Part of a small language model's weights.
Size: 9 layers, width 768, vocabulary 8192, 91.2M parameters.
Training: a variant of Adam for these matrices, 13743 steps.
MLP neurons of a small language model. Each row is named by its layer, matrix (up: input weights) and neuron, and shows model dimensions 256-447. Each number is 128 + 32 x the weight over its row's rms, rounded and kept within 0 to 255. Numbers have three digits each.
A block is one neuron, or neurons of one layer that tend to fire together. After each block is what it responds to, as a language model described it from the Wikipedia text at the highest values.

L2.up484:133131152089132122096140099059120123161134117147072188166158109175126096174142109077113126071113126142113128117104140161122134131121178141144130131057136160161096148091169084097094093108155087143127095141129192114119137154124141110142126147124124156150123089169122133138108128126133187152187132124130071113131147118113168187121121115147091135105106141157137125182103104106125081113076104169108126139156183103126091077109130071041108111165117147150158135121129118110080139155126128190159159124169114124130107201137158136126136098163104140109110111111105162153137143122124133126
L2.up774:169128142106095148085117174118105136112098099080117041185191101091150113172164098111110121080140183188123134162072147155156119079077121183144030161157095163132114114138186075135118118078083098120122104140145172139105186124135129058143125098093084170131164108165076121111134178151146057157094142152123083123143158108100112178139132091122080148138146128133124157133164120077132085139136178129117192111150153119150161085099149079073008129110114113155155174104121044193139136180130126129137173114154136158142122135104125124162122139175104147127190123176207164100140177109117176119
L2.up1088:116124179120130090126097144089128067084124190096073139124103196126162096126124127175111116127137133124132132201098165136135136104113248121126130138156127157158117155146095093141136155121112146138141138115166133105044120137115159176128132164148075164095129113100161127082128118121115105114234097139156125114147161136083121125125172088140107179026144125178141096124182094084133049125174069123193148158109169098141125125133169091132149135083099147134147124140126095157157120122043146204137110193082126122111054121107152116105123148184143127135134090072138129146137128078095100125
L2.up1192:152112189094140125077124108069165097142118153095097145192149130066114109167137102099085170107149151118139129151095170119173142152117096153122051160128133182147178082130146105170099096088109082114116098146130143119127188150101104132121124180139080195146239094143134105141134125096181158128124100146189082102119146113105116147127126141124106134177137115172116160167145090044155133151171120127146184112154163103097115058118110101060108150101109080152180102106151135135120140146061109162133172158171159098166127162097152150158125120145086096119115126150141113157130153150095157131
L2.up1202:163115188122132117148088117131086145172074123106135154138194176144154107207119131111148117133111080116169105126100153158099137125195184119125147120142113182155142175124125058124149101125113119111121113139145110106156130123152116179143115058221143205107136119075136105066127104117090125130194111140118089103100128082122168107118136162137102109146170146109180121081102130129100138137128108117138160142141149121105136094094125126111142136104129111153141158122145080186164105119098127109109100146164110136071145149096161130186121175172135138129121055152120104115181104137092130139
L2.up1357:134144120103153153165065100127118134128051134138121153098207196140140126146142108057131118101118131168118120122085104053153143136143152139136154135146124149143094200077153160164104143156166138142129108141105165147096179066113077174133171129125117112140114146119101125156145132175170111109136146154146156099074116144122122211139191098177108106076198155136207128132164118132151116100117069195142146135121188094163180125058124126125066125091123102149171148130128086192131132162123132132159136191148159163118096136059115128107148182170126146079118036085116154122168158084118127127
L2.up1863:140116203103137099142104142128064157155071163123095118132155157117179118174117115106140109147119101128140136134093156162102128111124149122115148128132110173083159152086137118191149098136107114132120110117083085144163136157167086118081141078150117226066140098063039144074152129102104094127127100123107123072110126080124170124128137114218124113132147149122126100150094167129134122095125226109141149143162172136099127121094176101124119125153132114132165138153132053164169128132100141119103119173151071147114108177081142128189103128152144121187164093115198124081119153089129153130
L2.up2073:148154170078128136104108157090126132103124135075118072185111180098151099140143103088119105091137106142172191075086163104154110155114125141146084128137221134140100097086152057149087106070181068164123115164153161117091176092097110190129111120122142167147177070148158075187159090116164150144177108150167085125132162119156153102136127112174100134145104127197155157116134156099170084123114169113157157116187208096089121067092135115119098138093094125137130140128156109110119138128124135124114175099201145136122169152142168099188147140157102138149152117077104166092110131194068135110
L2.up2915:131171128125126134142144149161116119131118116125119122126102093149106122107113140191099123122126107133101104157141133097128147166119155136110088133129132147151083084181142132091124092142138078106099138127193168202179121132158090147164192113156128098140172133133119156162126134088120167130139115138148148140145099161165127146127190101133082129120142120069106073141199150114154073133114125162168135119126107165138133089121121077115107112101125045161142152147138072178095186130149162132182102155149176109128095131128150167085108105125122167094125123112114090095120123153082079119
L2.up3036:128089141071110147126083121125108165077094131143106117098152147136120114156125110151114145139124109143184091129106180071104139097097118136117133098154086143120139185163185099142158111128120120169151119134146122115151143185162080112102184080171129168086123134061097142118114167158118094161209140141099086075113149138138148159135111094183095162093255152127149134074165128110098083159107176135135103146134150108118114094133142128130164117096133155117144184100123045171154111121092163121125116177155148143162077137082187132094133157149150156119097083120136146073148149086142140129
L2.up3561:115143187144065090144091142097106155092073169134071137122159094111129076136099099132112097140130123183109139146108083075165156098090177156151068135137130156162104132147162103206106119155099150129157156127119133122092135163123101101140156125137131177080124176052116160113133166225123113135176107116162091076134164099153109168128140161154096147088188146139138105151171146116111098096096114106120148128168143101150131131114108140109098106070125135121185160143142124169154122110094154165183120150170149126165088135069143140146075144158125203093148073154151119076151220119146164122
L2.up3626:122156140115106090111007137119163148002140175121051124116195169108167110164145097137105129186112108141121147134087089062138153125143176141109105151123116208122112162146172112181139147116128126082121104148129113154123142162136115176128126117142119144103153170059116093151142143162115094103113134121099141109132162129126103170149158122205120158147187166145170109141098084082131105117080131171133148116102171100158159100085128156103109121080127150132139138126149071177139118143058165170144122152113114152133094142058157075138133184138141140094110063094125135080110151069135159152
L2.up3677:139117164136129142100169151154130158123152167134121078132134173136132092117141127131108136080120095121145125131106176128087112112127126158100164077143177151195102164094106132136079094055116120184196132128141168145084139084098112086181092096162098159122146157114159100177120129136145142114149117135156113146100089126187141163126162146134187145143182133088103121051161090108150110162128198190136113160130172176241180137135148151121072085190132108119140146147154015107039141155128142142143107148101112137078143138182126076101181079156108062164102130056145137088126142197123123142
L2.up3687:149158177117101097122145097097079113135128156168063158122194106167179113182112110155098121152129097157160151134103093158118114118182179138120094083103097159141139175119158093151111090139165085081199131127089124101150129141165087110116143135153109182076145134089120107098144120146126157115162083146149099096080125108150145129116128127144157137107126073082218095127146141157179121074056155136127128142140142083158150121128167143118083107133136113126154159129143046185110179148127125100203096142211142152116100132079123125149101130163109221165109121140195166083168186088124141147
L2.up3947:122149141107136136125061148145093145048091131124098148126218158111157116159144112091136146119124117150162098121122134084139149119149210139113144169171095162141127179115175108145137150135152122143142114141132128166143128160149072135099144072178138160050130129085141142138101155146100083159175114137134134104146141136145140171124161116190115144054205140126193099127185097094124121119142122178118123126126169085158141103086142124117091111089149128130136211135142082163133121152095161115174125151100159157141120163065125116127113165149151151077080070115143145057136130113119158162
L2.up4406:093085126101093086149085109112121175120021143161109164106173084119097114126131116145070153161121117181154103127099127104142135147130166153123111130129115154193095174121174102172131078121122161149175153095156113091078138157168113113162122108125133191102116136050096148144138135232134089146169140125160071033120131131171148146132139123185116167087173143146153148124129109105102099115097133123114171157115102078169126120163117148119112123071131127095140152142122132191144108101101180149146092176132153140162080121078142133144121144168136186113205121136120077100187221078177142122
Inside quotation marks

L6.up2198:144112166076124154149112086115158115089128169114086101121130163104158093170129114166133196195124124136137133121149159146128109167127119135103178059182112153135073172121157100150154140091135111129168118097143155111152168145064128145202127123108109175170139133063162136144094094142177107073124117160109136086151121103150120161108148184169079085111166112084150117112124138120132136180143148110160158115206154114119099183166142124132130130077144101184103117047152101118164128143105097152077193129099182114108182133156145117162149156098164153118163147128133137114190144049100143120
Article-start title marker

L5.up756:163166160117186116113133085165104161125128130140152116102131156131127143143138078072159159067148027154101069109090155172108131175156144161162094116111120127173123134100164159097127119127101102066170099119108124088209110147195108157168113159139121152082195058152109145152133083136098162144089124170149065131152101147136196129171125159140145121141099101107095150104077117131134134183154134136166086074094078207159073093121120122109082136107117103175119165119141109179165144148090036113111172140122108130136118139117156139132179140124118130137135087159180116157135096084163190166
L5.up757:138116122081146154126111123148196116106134134074099169109136138144102133149108155139145172202148153175138089133127124142115134126167165125156117100169081134190156096080105104156087096135138098063112125189075168015113107136121160109167119165153136125123160072143114146111101117101156158158150126186136108113169141059167143133143167123159177154108129150137118124100093104160147089146161153169144125133087097138123143068070144128126175093098177063151114161101109086154167102129140097126148141155090138137134099156129073101120100115206096196141190090131118111132173117108113143160
L5.up1705:154173193058142146157123209131129176139115121115113093134161126116113124132138076127141171049139041153128135096090097158153117101110157135133166140109103120126099171061142178127130177132081073086111109107207112095107140107197155087184104167154084149055149085169089096162086131131132125086120066164116133109090115120143213130127137123162156145140117119130119104101106106114165128138138089155152106127153109077119174110102168110118189194113118105149163096143147120169167184192152102158131186121128154136143142197086113110147159152087095142185084120155154126085168129102121210186
L5.up2854:157175121127088106160118135149138135195114174177124072197148130095170135117137118142124124142180110140072085106092115117106095149131129176092089094168083121071137184123159180188148126157139063139132095166150117148144164094153079100111096052135141156062123143164151162120092093119146128072087144156049078108100172138139143201103138193132151153107156150149115190099142100160146142148122119125156122104156144121159175142110156045095128140134106120139154103157140109120157114147123107158183170126087128153162077192158064105113128154164114119194130178198150123062152118143074161162
Wikipedia heading equals sign

L5.up297:147119135162136153060169184118128108163126143109102168157128096135169137162124108143170182123119132160103124080103152131142141096137099167151147139169111110159140127116105145190065144190128087087146125163114173136171135162147090114156117155174103111173150129147125187127100128127131172118123145158127134199109171124100133125139191117108079094127115188132110124109155084079116068184106132140124125116112162110109096146133185076088189141137126078192146125134115060093073134188129138106156165137091104111122070187145110108086123106162110132159121172118107105119115113119120141194
L5.up900:133158109118157155117118156093089163155109111071130148106061101097106095140164114116130131146153105186054116153090121149162129084211180144147157092153097066071135116118136130133135108133103084123172115192123133106174108109158097167163158119095136194126145144155111175126101143075127136061108134206091121189147151094126127067114149104168144105125153105118134165101175088127136137177139099136117136157068097115136127114144165181134096074074118082144133091112125160175113168152117112192132129090072181183098077199191159125099118149160106104174139124153116111122202131111115182141
L5.up1260:168085147123148202132123171086166172129151135077074108170179147176108083133136127064165140156107140111137110149137108143098127130181148124140118133078126152118144069053104099139106057152120135099129119165109128091173134095165138125143152147144175136084093107124120084113149114067112149165184125138089123143127148118058153122109148150092109081098183108099126097086182072142131059162147125224100134046094134156186153047136125113127168093124124106107126172115131137163134119114150109157150130159122111144087053142120184099141183189208112114113155108158101124114085132112102110113
L5.up1299:171111147082104156093103133112160022126145095118028170145145126109083100163140115141189140166091122113132130118090164179125111076223151108088116141100142116138097088077131071151075157180104149124125109190106177068153147063156080107143131120145137200132114162123133126140097121060089151106176086153129111131128172156131167062121143080080110114115129162068108087108170068115185107141096126117110138101119123165156143167168147126135158112148130133144140131091146139105041197200152056159069140154101166065150134153167100099160117126183109103119042085152211117136174116151074143137
Infobox field-label starts

L6.up4574:088125179116137097137141173101102142093136117117094097139153144163181071170112139113123189132141087156140083081136140118186133143126166142102113128181128173103123117118154138164133174165096094148166128139080140108113133163150118104125154095187156159087154115093136159124160083160082072141158097134149134114172156129144117194123119110192143149120173139139145131176113171117123075118131122146154125132120189129149129109100137135134097114081118154150122160150139095159110115148043125122104145135094125157102146156062102131188123117061204108104120072106133147081093147114172158197
Quotation boundaries

L2.up481:123131185128146128061113092055089119130167097061146152135142093087135106131145143125152137155144198135217087159133136169142109105180169144140083138122130179156154100111144099079105107070136125148092111103164174131164194169138134132169113167154137101113097067189127142150085090108089061132136147159107119193096131072220129120125144112163098159097085075122126128123113097045117005121133118177174129104073148178178171089127148014030143104099130134161152114166115120121088179145093026178137156145192156130161092141109158179063103128127123109163121092156096160127133159114131098121
L2.up522:171138126085168113068112166137116138139132124037100157139115124161103081167134118078140151168126177113106089112120106160169115128124078160107108154070113160103116044116113087137088142189153104088130099125136151107051172155149098082120144155104125173060115118109111176122063155172127140106126131128188152199123137088126110164125113091131154117141125078070126144181129099082172129118129128165113131125127147104120179145092125103079126117176130126138150085116136147096088153189121062163080150194158086137174162140131104161135180173135155085160095132157109088120115117076092118160
L2.up1177:191128109122150126106091162149158183158123130101111107185160134159123050160145111107130105053112156095154159132112108198118105123169106132108139115097136157078096120178156091162126087120090073130188133146150124068095204140106074103129110122140121101138137127066156123081104126093089147143161112163157110197161128044132181179127131169125146095130123053137166147152115080109174144120123117194147122105173114098153137102124108095103095139142160048165147147119138125143146127145125160190111125150152130154134152168082153110102147154165143108138108107158176163098069118135130150108
L2.up1333:112133123110154130134090142138110111147109188147092097162144183099156102149179083051161176118164130149084144106105178109165117100078081164165078137103135201111130129081105157169112084153110071141149098174129108122085175158087096152141081108165081183111152112149128126133133097070129138167086080164103082077126147089102183160129135143116121086131105124156137106149131088089178136114098197090201126137131137124078109103090131074085054124171099097175145100135136138111122109152054121119127140046121117156154125169123164145180109120140106127126155096129139141129071127121102169164
L2.up1674:157167142133158148083153199133113108125120165095052146091160088121093131127133107095183139057134069164117092063120107185142121118166175137115108105136077105125157082102114091172115082164118059078132126102090143108167138144143116070135130111164136169099130113151085179136138153120109137137167084178083161159147118115145135180131114081093098111121140093160121114133131086140163071130126093236189103123124156121148162125106113106135075164106168097111139108095115159168154157198163168150158166119140132126139128154077120160121087177157179141167090105156138137144063098115158130098
L2.up1771:217112148098154156072145158097116162114134183086078206168114103169124089113156079142163204063155113094105151093075193116098131104115112149121112114142073141136105103075096073168100142158163110127193096145142176098094174161153068101176094117123100178139151103123141089125124151109130114167150130176104100137137146142205110109126108149120110069153175189124117095145107148053166059123078135200129117140164126136161158140112095122118129133131111085214131135076142130065100192169130175166150179144171095137154108181127154104143128114141109105125087083112185176116113115114154134187
L2.up2770:170138147117157184087112163172147069148161136085106178126198110100109134176133082109169168118127051107134143057094130166128120112201136142149170092081069113108140100111164121108105185191117112111093122201135235094169240127121109124132100183101127164106146097136097137115102186069087084144133123159099113169119103060145116116129117105120114095142162062169150116137076084161106138130121115122127107114171118151176186137072129124098191088133113122138126120079107135177003183187128164139122138196140098132128118177085131164145167139148118122143135064169127130093166140136100115144
L2.up2981:218137198150159172037127130130157110156096170120087143142095132153162057119123080140158131070139081105101130086075146178083130109127070148110120149115066147106131100122109103170112167170163124153212118136183161086120116141139124108176135112148105193071164045108040165172147186098063098147144091139090075114154152093156115137085112105100139103138169144092129131149071185155100081133087137118127131132154103086169163127077121121115157151087116078128146084074147149122161134195154225186072176148158109169163136176092142147118130093177137110124108104161183100093149157163173102113
L2.up2985:178134159126204175038152153148154133095142128130147117114161137094130117137131083109193155095143101092159082123112137161146122122149185145134158099133076127138106093097151113125112146151127153137088120142110164092154161136123172072155136177111150143118104097123101128118148115086104127143119124152094126143167137048182104110134120123104098129152145079187131128095128108121127127121121097143139113119112160149118151136107152109087173124085128110126146077087144125174141134172185143162083132152088137147132160178100121158133094152137130083130113124111188139133137135085129170138
L2.up3361:149179125035191110086149194115160109118105126081137067103166110117107109135132133189140181125141118058138146110116137150087126118197207136151080073172112140138128121153114127066071066100149083113123117137107123079122157112134159114124174160090146136118216107079129125142151142109102152093149122167111086150203094067146122198132135064185168127131078085103130159144144088091154149120139071148136103153132101179124152093105107085095161107120125141167146185154121110134106156178081143160090151145119158103156108175176115149113153118194136079132067178089169115118131114042070181147
L2.up3707:149156162075160152098115140150092155104151096104135146104138126122125135138144112125175167074157101129119147093133174158126139116153170145133123113116094069136099085186113141108130140103101103088168110153094148140197179148076128047098113161089113124112175109138151145143158136076106184122087140155078148141137159150102094164123127093128108137115133100100108149170149127036114107137094150158164111072163171177140137086130122070080157085096129133147132148133131067164113153117123111162123172105183146144154074226133151168155176100177142111121131080128122122119151110108107130146
L2.up3744:136132191122143143095135178112078118110093165122125168185146145112144047160135122044180156155122123096126173102131096117186074125085075140124166167117037229159142101094152125169114103155090059128112123124103158106073215121090105144161095082108126141132131088147139170099146081131175177145116118148082089117134149152125116160098129164087136171130154130179113081174066072034156114150116107185130142116063114100106176119143108087064139121114132142145138118141117112140096153156085160214152126099179042072142101201093126143093098168177110102098143112159176151138128126128153165164
L2.up3887:102127188119171218088149160126105141082124135094087132113109113079154036144114130129195214130095166169144121079090130159180157118170172129096138165118135143120129082096164111161119134156125073078107145103049137108160151103119084058121144149124181190090120138163129116108100130073124128157149085129172130181133163135110171087127127197132095106104111136083105099193086150121159101117097048181158117109081094150154153116086109141107148122113151127139138148110123128130070171194108138180124133122141096142152155184132138167149137138184151115220122097083148129117214123119091139150
L2.up3976:137103169116171173111168157144082085189155108036101115085171125120125087142119128140103144156130161109191104141119167165163091099136166142139116138154092119169121099110118077153102142125107111086071130113102101124160168153156150162139102124149153143136089182111176145157121131066156142147138139158114122161109157043160097086114125137104101055130124080079125088126149085112155082115122123182130125152117108131152142092082115028150107091104129120126127115140131114103063181159151123183089089204149083174129110150119142151142107168198117136190157119082161125108115119095084105142
L2.up4011:122120124069165178086112147120136157141143101113141089124139089118105140151147106097104175038144158124139131138102159151120085173179168156159053079108113108128148107115108177121104097100159169059132098209105146110158206159127106101106074188137137159157148119166155111169097182101095113136126129133136079146128134133110127148149122099135144148128059135089159185176131040069110145162133089253170102113064172165095136092117098043085148142110152126150165173142114123068099157149068156173185164093136187148158067150180140081110121084140100131139156125151131143138101108136152185153
L2.up4214:145133151014158174008155118150146104114107101082170146139142108129113121138123144112251153114144115111158128081098142155095108145114123141147085069152079117132116121096155081096113058080095157106140112159049189103147173107105093153124147140153140163140155093102049108089205148116105114112103119140139110184170148095060124213148145133172071078124185152090103137175119179116126104096114091130155161126089110150110109120142127103109198139117123126205143134096123137109104162163094196187093113162148133150153110176107110168141125089166127080198103120118117121064152106138102150163
Infobox field labels

L5.up562:175175164104147142157196113115120166134062156160113141082161162150137101140133111137132166121120082179114149110088195111131114084130123098115132091145049096096150132106166099202161148159081134130125142156089153154148141160163078130105213129160139213102151174044145162100117110132032080114167124142150111105101141059171120184129118122150110112138135153133122118164130124138088137132121161201151136093166148112097130116134135198178133098111103146134141128100169059107106150133167134114131153105134148146137157162063114102156167151127142149098119127108147113040119130140089140161
L5.up1403:130141184098137056100120164109118095097119127127057107141160137167126069178129101108147159143110135128103109080105174090161115118133132113111116138180098149065111122105163163175166124168116088105153105145100122172162145117133111125113176060217175149115147166159117178104159142129047107108066085105146134155148141109127130206112161120152180117126184133128105139200141161129117159159134153140121138142133182118109135058076118143122086086086158159156179188164145117128097139168120124090142093101160106156137104122104166161183116137122156116121126135117118105084116131149144136162
L5.up1994:153139124142102105144030161137113136077096136083147099131188168138095126237107134131084189162072158150165085092126156121098133114145123114164149081146093141090158126125152163129114067145152109126124128099155163155086161082083079123085101108154113174119166145165147144116169126081160093094172143151094180103112121106130167146157155119187187163144183144130156111147148141108119146136144104129152120121172116109168130172117175132128024166035162108162182112111096142155089121124148170103128156092138140115122110150105166181130136113154112147080152139122120112079119147124165130161
L5.up3995:112069153139153081061152077135107203118088125141114173107163141174195085133150129136148088108145173092149165198108087138196135118123130123135114147156137143152074153121160149129166098137119063126165125150196151175132122128169051156128167174100134222121130131075191085126075127197139102135199108151132150088151154055141113095095138129146093094093148101110183121084139105071162081116132178202105158136144195115130142182110104144094154101151147126122134169164130052160071129090074130107159108137110122132129065153106108070172135084076135123121159138131115127104164137098153161137
Tokens inside quotations